Weights of a small transformer language model.
Training: a variant of Adam for these matrices, 634M tokens.
MLP neurons of a small language model. Each row is named by its layer, matrix (up: input weights) and neuron, and shows model dimensions 160-255. Each number is 128 + 32 x the weight over its row's rms, rounded and kept within 0 to 255. Numbers have three digits each.
A block is one neuron, or neurons of one layer that tend to fire together. After each block is what it responds to, as a language model described it from the Wikipedia text at the highest values.

L10.up20:090128158155127111109130161128126123091078142098084159178099132143122151120125139105149164138166165183086135172064114095080115222130112139144133130125153153152161143113150096142097149137169180112132152126089169086101105144096148130048120129174071090121130063119153158118121139142137119135
L10.up81:118163149132132115107190119085096119156138121123113132192187134142129136124122100102147099173120135131098151145105101107117127142069195122181164137166108145162129116077172168092118118092135091105121116204041106102078177129123088160112204146126179074166089112139108121141125136066144069154
L10.up187:149132198127130122158145119128127124122170159143098100110084146156170137154119099124115121147118158136085096124118076114121101095148112144139186117138152189137173127106139151124107187108086119145116118156082171123066138144115087146122100191137106200171144054186155158140136172109095161183
L10.up383:080136140094185084164162182162182125135111081081138154133152163104141100155081161139146122178081113138127096162119098135121179181049134143086114130157151163106140133089152162112112160090078131152158145117120159110087131162120139133151141156138125134132104111162148117141188171125142111137
L10.up613:130094202136129151097161161134158133061107065131122152112192133192176129246106137048121116114138154118103120118103135160208119170100126116152126140142151168110124153138180111104109122130082150131088075150065106130124077140127156124132065164076147122111115084177138108077124133104126146124
L10.up618:161129114092139071144125141153104131095107086118094095141147109132165129188113148130092121158112111133147156090087078118116130169155188137152216141156121103146160108095127107065118174103093133143127171181053153164072145152156097213117164163142166121183136131148134112106132167134113107125
L10.up894:109107132117085124144114218162100153133107143113094117138108111123094136179117135113127123145155182166128114135120193098136202150150103141193120099155097126110140105082119108078047159109115117072060087165101102129125143144150106120148160148163097088124152134110098084182139159095132151161
L10.up898:159121108104128109205150126151116101155119082077055142174164156119137137106046133126138155160119130130155200130157109173148136120144154091168184105149154157152178144144148162125089160099162155138146149167055183113124103117106106114153112174119128064154176127179148177132133106137083140159
Description: Word-final suffix pieces

L7.up469:155047135122156100139153140151133106170127156114101174145095141143143123150134120166138130130096108131144199139089152121163093170077127149145114117060146136132090178067131150109094146116124096122110097223116142096099146130104104210114083132095173154116091103173056108090152150209114134120
Description: Word-completing final pieces

L10.up107:130135083181117120146088111178081139174118150107078106110200103188126189168156149111153100163173162143154113128131123140096091141113113122086088114123163099160155148123111172125130119168109186156168162105155134168107115036176122144147119168152076141156090171140084156147149122097156100145
L10.up111:089148159091144119124133097057122122170055118086067144088105096180137162176149105101105084135190166118154123138104123154112153168103134097142125060106165131151182106187134121217107186129102132165133172128148134141092108107131118093102180085102121174196182169153110121113150142124149116150
L10.up591:119101154165070138154110139121142162129086076139131114144121127083179216103138100084164145081196236136164142109090151102173168101164112129178141120151163122200159135147169134126148139127128138171176118170148163140091155116129143119112178149108086165169137178179128156176157140127145185137
L10.up683:104112161111091083106126151122146130081102139042108117120144130162158164200133122094184158145085200170136166120113200151126130132155090097142171111133123120112168128138162095092146134149139120107087108158153108135044128121138119110078132045147157064124092111161155078081104128116128122136
L10.up783:100087217121140124122115110126130187143169118119122151141112115159155146199065090106156092120177181152158113149130163139121141163135072138156162058144160079174169106144115108174105196108064150157115161154124135162100141105120127144095113177155085074176127132157090057098132124185086133187
L10.up862:089144180165142162100162136107153225147083173115127099130130119161157200140111104191127111085131169123137138131118125212141242136108096111096155114140110129154153132090119118114089189156112134145143120168105139102057081097124209130032145124102079130123144126159166133086132159146117133138
L10.up868:085152079114100068071126115153138093129111126093055119147137131105179172164066146109163051128095175121122076152078133103073162157163127154147153068120174107127166168120129072158140161175101145121115089109114135089141125100122151155065123159135166125209126108153170119115111143111122138178
L10.up930:155133124133119190089118091115167147139106144147087152146162125174146183198152125109106086127185149110129132181081125161140151119080054082117116110081128156217137191151113111156136191166105178138147116147080056129104095075177123112063178134117114129126130093122110202130131147136161084119
Description: Mid-word fragment tokens

L4.up66:143134158082104082083149178093132163106132123161107148156157125179101187149174205136187090140138134178133138120056137104174120150100140116128115166144081174142164169082132100131110143101100155098150110093155164163118117132070146127162095157090175098110150138100135118157110176150100127125
L4.up196:080096154178141083159144163145145147103098140155104141141132166127149134120142166160101098128140136105116125157105114117087100153140220131114136098096127110157200115154130100138109107192100116137091141138120088125121142100109050144083119122126141108117149095109148113125142147163165139147
L4.up355:114123130140146117157187166190161122108101117206064178127140099152081160138154122068160105102137092150139173175123076111194144147106064122182149126057165125109119124095100085158110116095095178132068100137172108144122135115154238127090104126168089095082111102142149110093130109128173108161
L4.up398:115094148061176138138148122170127101089155098132167102177145173130170139162151162041146149136106087128130121170115152101141134214119103186182140140115112125142120182173140085173115133079083161147124100137137089073153131094127147169142071129152135125123187107121150137149147174118170159141
L4.up427:143114105138126122166185149142147143096107097128078129156133097125180111108127159123117131177195113120138096130071125100152169164116140156114157092072144137131176072096128105120113183135118188157050154167114131093102135074153151117049150179159059102092103132087134155145178143135145164134
L4.up456:141133099113113077193177156169170123096098109135100122150130153131215200130119162113168152136130115130127148117073140109149148197123136193100169146110126128123159141111146100130049181115097119140102133161131161112094120131151090140109071118148142100089112068144112114162128174121171147157
L4.up659:148078114062108125167134158113146126133046083093060135182155175154084157150150172107129138128139157198110124120104171137154122192215100120142166173156127188134178128102140133076072121094141111136155119146105118102143141151107161122111103114155133098214144066127188119138134094148137110153
L4.up863:143094161102171111197170164165139160149095091124139169131103183146175129154123156069098149093123111170113157127129138110229144179185157123197118092101147138119165105080109047060082113150058108130097127164118158102130143138135068143067075112149174118131176140182148141162115131153142142142
Description: Word-final completion pieces

L7.up607:143132163105064104143108145208119145073110106159177245130091169155091148141141126146136121119179146122084118123092146131155093138105140145123092179165089141156172092116134113153096188172060167122133153158186125098080114093145146076074102161083145173133117152147100081163137118164172126199
Description: He and h-fragments

L4.up41:109118152117103065155151083133177175134086159169149092132125153169128137116167172172101112102168115155076150160081097147117126172069165169135067166124119115119137160130134133115081091174110148113067174164102151118113119121160124147074111156077188089155155140128084092145073146139149134090
L4.up242:084058077189170064142152142150145143110155104125121157138044113129097143130175094089152110129189115118119116132058136114205105108190117107170128144123085129141141122074111140147110141135125166157124165090112118142125131146119124119091113141109090109177131083128120077142139119149124161048
L4.up342:103061141120068116167181132108118148154095095100133135112061118147132160132126103093136165127120114153138132129112130169171117141144104099116120164092103161132117096101128182173113146101147138081091159117144125124088134132141191163113205168220081154158125128180138081138177116178098122197
L4.up604:104075157093113162127184110137102113070102135136107159116136149110109116176115130137124070129197140158149086155131063143077105175121101143158094137099112126143116124124134113159114176125092209138158121108167126155146147142098203104138211157153137121143065171170159090088209106127121117135
L4.up775:079129121097156149116129115137103145120147155134124162127081168124140213177101106106126106124150138135141140153094176186098077114108146070108123128112173118125093111170117109151083133121118104160115063157163153081072147157136095161120129116177098102134137106140060080111135144152083167133
L4.up851:124151118094065112189132161141150160119130110079138169144093139121128178140138175069116092170114145132160150105094092125175111150150149144119144120149166144176082129145149134108055139103001178196136119089169151127116146098154148135099110134100099107186149076157134116116153148148132148106
L4.up881:154140168144094070113119128128096125087049133123054109132088075114107164132101062119176137132191108128152133115029103163174143142107139150135124166081118176159165123123130098159057089114113133109119196104162155164111131134111192111084141126161098143130173110122173143098148155139131102142
L4.up905:139082108074120115166142167074129115185084131101122160153109121149098213142134097157123148133123168111142135139077150175080090158116085129100154162105091128209127136150130087101115107111100144125136077095146178130075137143167147148107121076179114131190105054121116115150177107122101159121
Description: Sentence-subject pronouns

L4.up51:078158149119084105083162157070145111089116159099083111110127112114121134134135113083142129124131173155165117166122179217143128175066163175127183087096146128151151111128137121143159095157055167118133119204108112100135108109126171115130126127178094079120137146158077086126139129170124145117
L4.up414:119133150105126136129115128155087085152161143104169086151084112176096153118143157095125158107167187102097155196129114136183119094116097146141086141126133128194186142063135078131137114127111126125145167191094136087128110116119116131149144091142169047151136150140137168198117140117133148113
L4.up531:120173120102139128068130125153099125098104113180113144108133136134122157184155116044164096082124173131110185138117166123171153088077139122236120112127156125231139128139142065164127064143121168077132157224094147073090108069118104088068120153181097096177106107172124109108116134122176123127
L4.up542:143086124146075099111110088125147122142156097165050117161116102166190135185127122032138098164133143172132121121046132097136168137171109104129163070151144074145152141108132111125113139129075135131156120128124169103096114144149118127096154173105080028157128107127146104089173123139143134109
L4.up584:131111115054121183153097162108166122155093133119128182157171151175117108222182114142126148085132170156107203151126151208119149107137115174116106093116160104133126136130149145227121123126085101126115125153169189108137122085133180149136134116175077056060142080170145137162114166115136132180
L4.up625:128143120173175114112101174121094128143154109129116118142127094140130119184113141097214035145105161186155156193091160169148126133126109104175168183100128157175114147083131092182155110120091112122125114134140115105138143128137101140149142149119153118149088100128146125085183167053138104173
L4.up732:123110117071091161115138145110136188149102163188151179146139060161135111186130115110159108158118162098176128156127105110066135137042117103111142093144155145120180094194145135188130075106129136112124139103087117091108134106146119131064130100164067090139105140144095092126139157172102080163
L4.up1004:109086134051159184111170133137101115127144093109126111098129114109111137160143113105147107097149161098126162136142097132212093110103137180150113131122128122151110172129152046108104115094113156074085099161086164167140093112135153135092120128108129092182079082100187129159117148178160134154
Description: Word-completing suffix pieces

L7.up237:155116097095123120108131137113142180121154126113136110155173101162130225204138156146135162137150179146134161094118126076146173188141160166141109100063169111146195179198182120137098110136115149081121153126154112104116148089123184081072084130134139123113136175124134094156138174095128179182
Description: Mid-word subword fragments

L10.up49:086133164107134116130145118159119140179090097114127138107090150135149141148131111150126117197148137152165138178121133143207071157073182109124174056175176164142109118174149100124120174147072138110099157172146090166032167159215136109146109142125121132187091104148073079125145093140138138135
L10.up444:155059152154056088115118142127122129108141070094109143152130139168128131144080119110085132132206118148115141055125132139179153124134104098066223106140121131128252125153159109131128095159124104072122153160137150157094168130115160115051112166084134084192114110120104106132077180130140132110
L10.up471:107143113068105137131129131181139083110127080122118149128106165107109116163104162090114110158168149118175156118123094157177091166102145131111134103169100132084173179148145128151040150095114151095108104091068138141148137131114081082166086152133172128197112142139126054133130115175113113197
L10.up492:117081157116142117150186124104128113101080059128103179182085133113132122161075071085159100055134113161165171131123095198144142143081134077143166059074131136125188171160141107094117083149124156090075170145159134109130115180129190134087113076156125146189147138116110142119113143157134082132
L10.up631:144161159121144119143146111146165151100069144097171201105093146118128106159099115107169099108084115175128146150120158177156155143135073158137139085186141108172148121118120153180132108114067128104082121084151144143164131144142138124115094117139139099199110126139139131123148075100114086134
L10.up763:169079131094071119166203145094090106082101124126099119141119188190136137104122176133158110067136117182142167141133099146115088129086149066076176089102122152107124170131130156064127124170091127122076107135158174096124156154143173118117083157161118124129071110130197107107175139153094084144
L10.up842:113092090137146098150192175120124138086084128120115153086089139126088100188117131138159121111151106104189149135102145174153163134108139134166092075083151140101147103051157137086088174155092167137109158141149133124052118152155101125136148115166127156180165103167137077101140161164138102193
L10.up1003:142111181148158114098169172121135182147151178131079155117144132160186189196135141064167118083190158158117129109108131177098142157105180123150126115109122186133137123124135101131119135095059157085062124168162161072113158125136158154105130141135124155081176113148088106112170115117135094128
Description: Sentence-start subject pronouns